Weights of a small transformer language model.
Size: 4 heads of 64, vocabulary 8192.
Training: 460M tokens, 14042 steps.
MLP neurons of a small language model. Each row is named by its layer, matrix (down: output weights) and neuron, and shows model dimensions 16-111. Each number is 128 + 24 x the weight over its row's rms, rounded and kept within 0 to 255.
After each neuron's rows, "raises" lists the tokens whose logits its output raises most directly, leaving later layers aside.

L15.down176 [124 160 170  84  93 157 133  96 140 139 125 127 129  81 160  91 114 150 189 125  88 111 119 118 123  91 159 133 153 150 110 134 147 147 124 154 125 107 161 143 136 115 114 154  57 178 105 151 128  98 155 109 137 108 121 135 110 122 100 115 105 105 141 188 150 143 174 135 134 143  92  98 130 175 106 132 132 118 138 172 120 157 117 138 146 143 127 121 105 133 124 150 137 129 130 144]
raises: "atory", "ations", "ation", "enti", " way"

L12.down84 [104 111 126 103 104  99 122  85 122 148 142 123 113 131 113 123  87 141 183 177  64 155 164 128  98 137 116 142 125 114 120 111 100 122 147 117 155 133 130 113 179 134 129 153 141 131 139 158 124 110 138  96 158  93 113 137 141 147 167 161 144 111 123 154 106 171 143  80 149 123 152  97 125 138 149  70 127  94 119 147 134  86 113 140 118 133  89 108 172 118 149 108 118 110 141 141]
raises: "ants", "aries", "urs", "ives", "ures"

L12.down377 [ 88  92  87 147 102 116 152 137 125 106 130 114 203 121 101 125 126 160 148 116 111 111 174 101  94  99 132  93 117 140 120 136 103 148 134 115 105 141 116 161 109 106 143 143 110 119 126 154 116 107 136 176  99 122  69 148 123 151  82 118 158 103 139 130 146 126 148 167 168 135 139 146 123 163 145 120  45 157 151 138 122 142 125 121  81 107 142 106 137 153 100 166  98 161 145 155]
raises: "o", "ori", "ota", "ura", "os"

L2.down614 [137 118 157  78 132 167 119  98 181  64 136 115 117  91 142 142 119 138 102 121 153 130  96 147 154 143 150 153 161 115 154 109 114 146 117 108 126 113 117 140 115 144 133 125 130 127 112 110  94 127 154 132 134 118 149 138  76 138 121  99 134 154 191 134  84 129 176 109  87 129 156  91 122 107 152 124 107 150 125 163 117 117 138  98 134 120 139 100 124 137 129 157 132 168 199 158]
raises: " respectively", " including", " meaning", " Jr", "igi"

L14.down427 [146 132 144 113 133 124 172 102  86 133 146  76 131 128 102 117 131 125 120  96 121 166 152 116 140 155 102 120 133 110 120 153 147 139 154 114 117 135 137 105 131 135 140 117 138 113 121 121 162 131 153 130 110 141 116 155  74 129 108 127 140 146 101 100 110 147 134 115 110  94 122 114 158 110 122 111 104 137 149  88 126 139 188 123 165  97 124 129 151 159 158 135 187 140  98  98]
raises: " to", " towards", " onto", " via", " from"

L19.down196 [133 173 120 110 141 108 150 156 148  96 104 147 159 138 119 113 139 117 140  86 125 149 145 122 150  83 115 140 170 149 107 133 124 106 151  99 111 100 130 146  77  96 198 129 116 106 114 182 130 136 115  97 119  96 127 156 148 133 135 156 102 159 156 124 120  97 141 100 116 166 150 155  92 125 123 125 134 110 115 185 151 134 122 103 139 139 134 123 153 140 134 156 147 131 119 120]
raises: " respectively", ".", " safety", " method", " distribution"

L11.down239 [137 130 144 162 147 130  95  70 123 123 118 123  95 136 144 111 117 149 113 160 132 130 100 133 113 154 112 155 120 144 124 126 121 102 170 134 115 100 133 159 115 130 167  72  90 142 136 104 124 120  99 114  97 135 145 150 151 169 149 116 123 143 150 150 105 103 133 123 156 158 162 104 159 146  88 130 140 101  93  96 115 103 155 146 121 115 133 105 114 159 177 139  69 142 145 109]
raises: "king", "m", "chin", "ring", "k"

L13.down245 [124 145 162 110 174 140 145 103  96 115  98 122 120 135  88 120 129 152 142 159 139 126 108 120 111 141 118 148 110 148 148 139 139  92 127 130 173 100 113 146 113 153 115  97 124 142 165  97 131 125 108 141 159 158 105 152 127 159 100 117 100 185 102  90 129 110 123 159 152 146 161 112 152 101 111 169 133  85 143 110 130 155 158 144 129 180  92 149 148 146 161  99 106 150 155 147]
raises: " college", " degree", " College", " university", " University"

L8.down141 [124  99 142 117  88 114  95 137 135 131 180 123 150  93 122 111 151 146 151  99  76 128  91 119 161 144 147 120 136 146 156 153 162 148 124 128 114 140  94 173 123 107 128 107  65 164 115 118 157 111 156 165 109 135 131 108  95  94 119 139  73 135  87  90 146 130 138 126 107 146 167 108 181 166 168 132 115 136 137 157 120 137 127 123 137 105 148  98 108  97 140 106 144 124  95 194]
raises: "i", "o", "u", "ri", "t"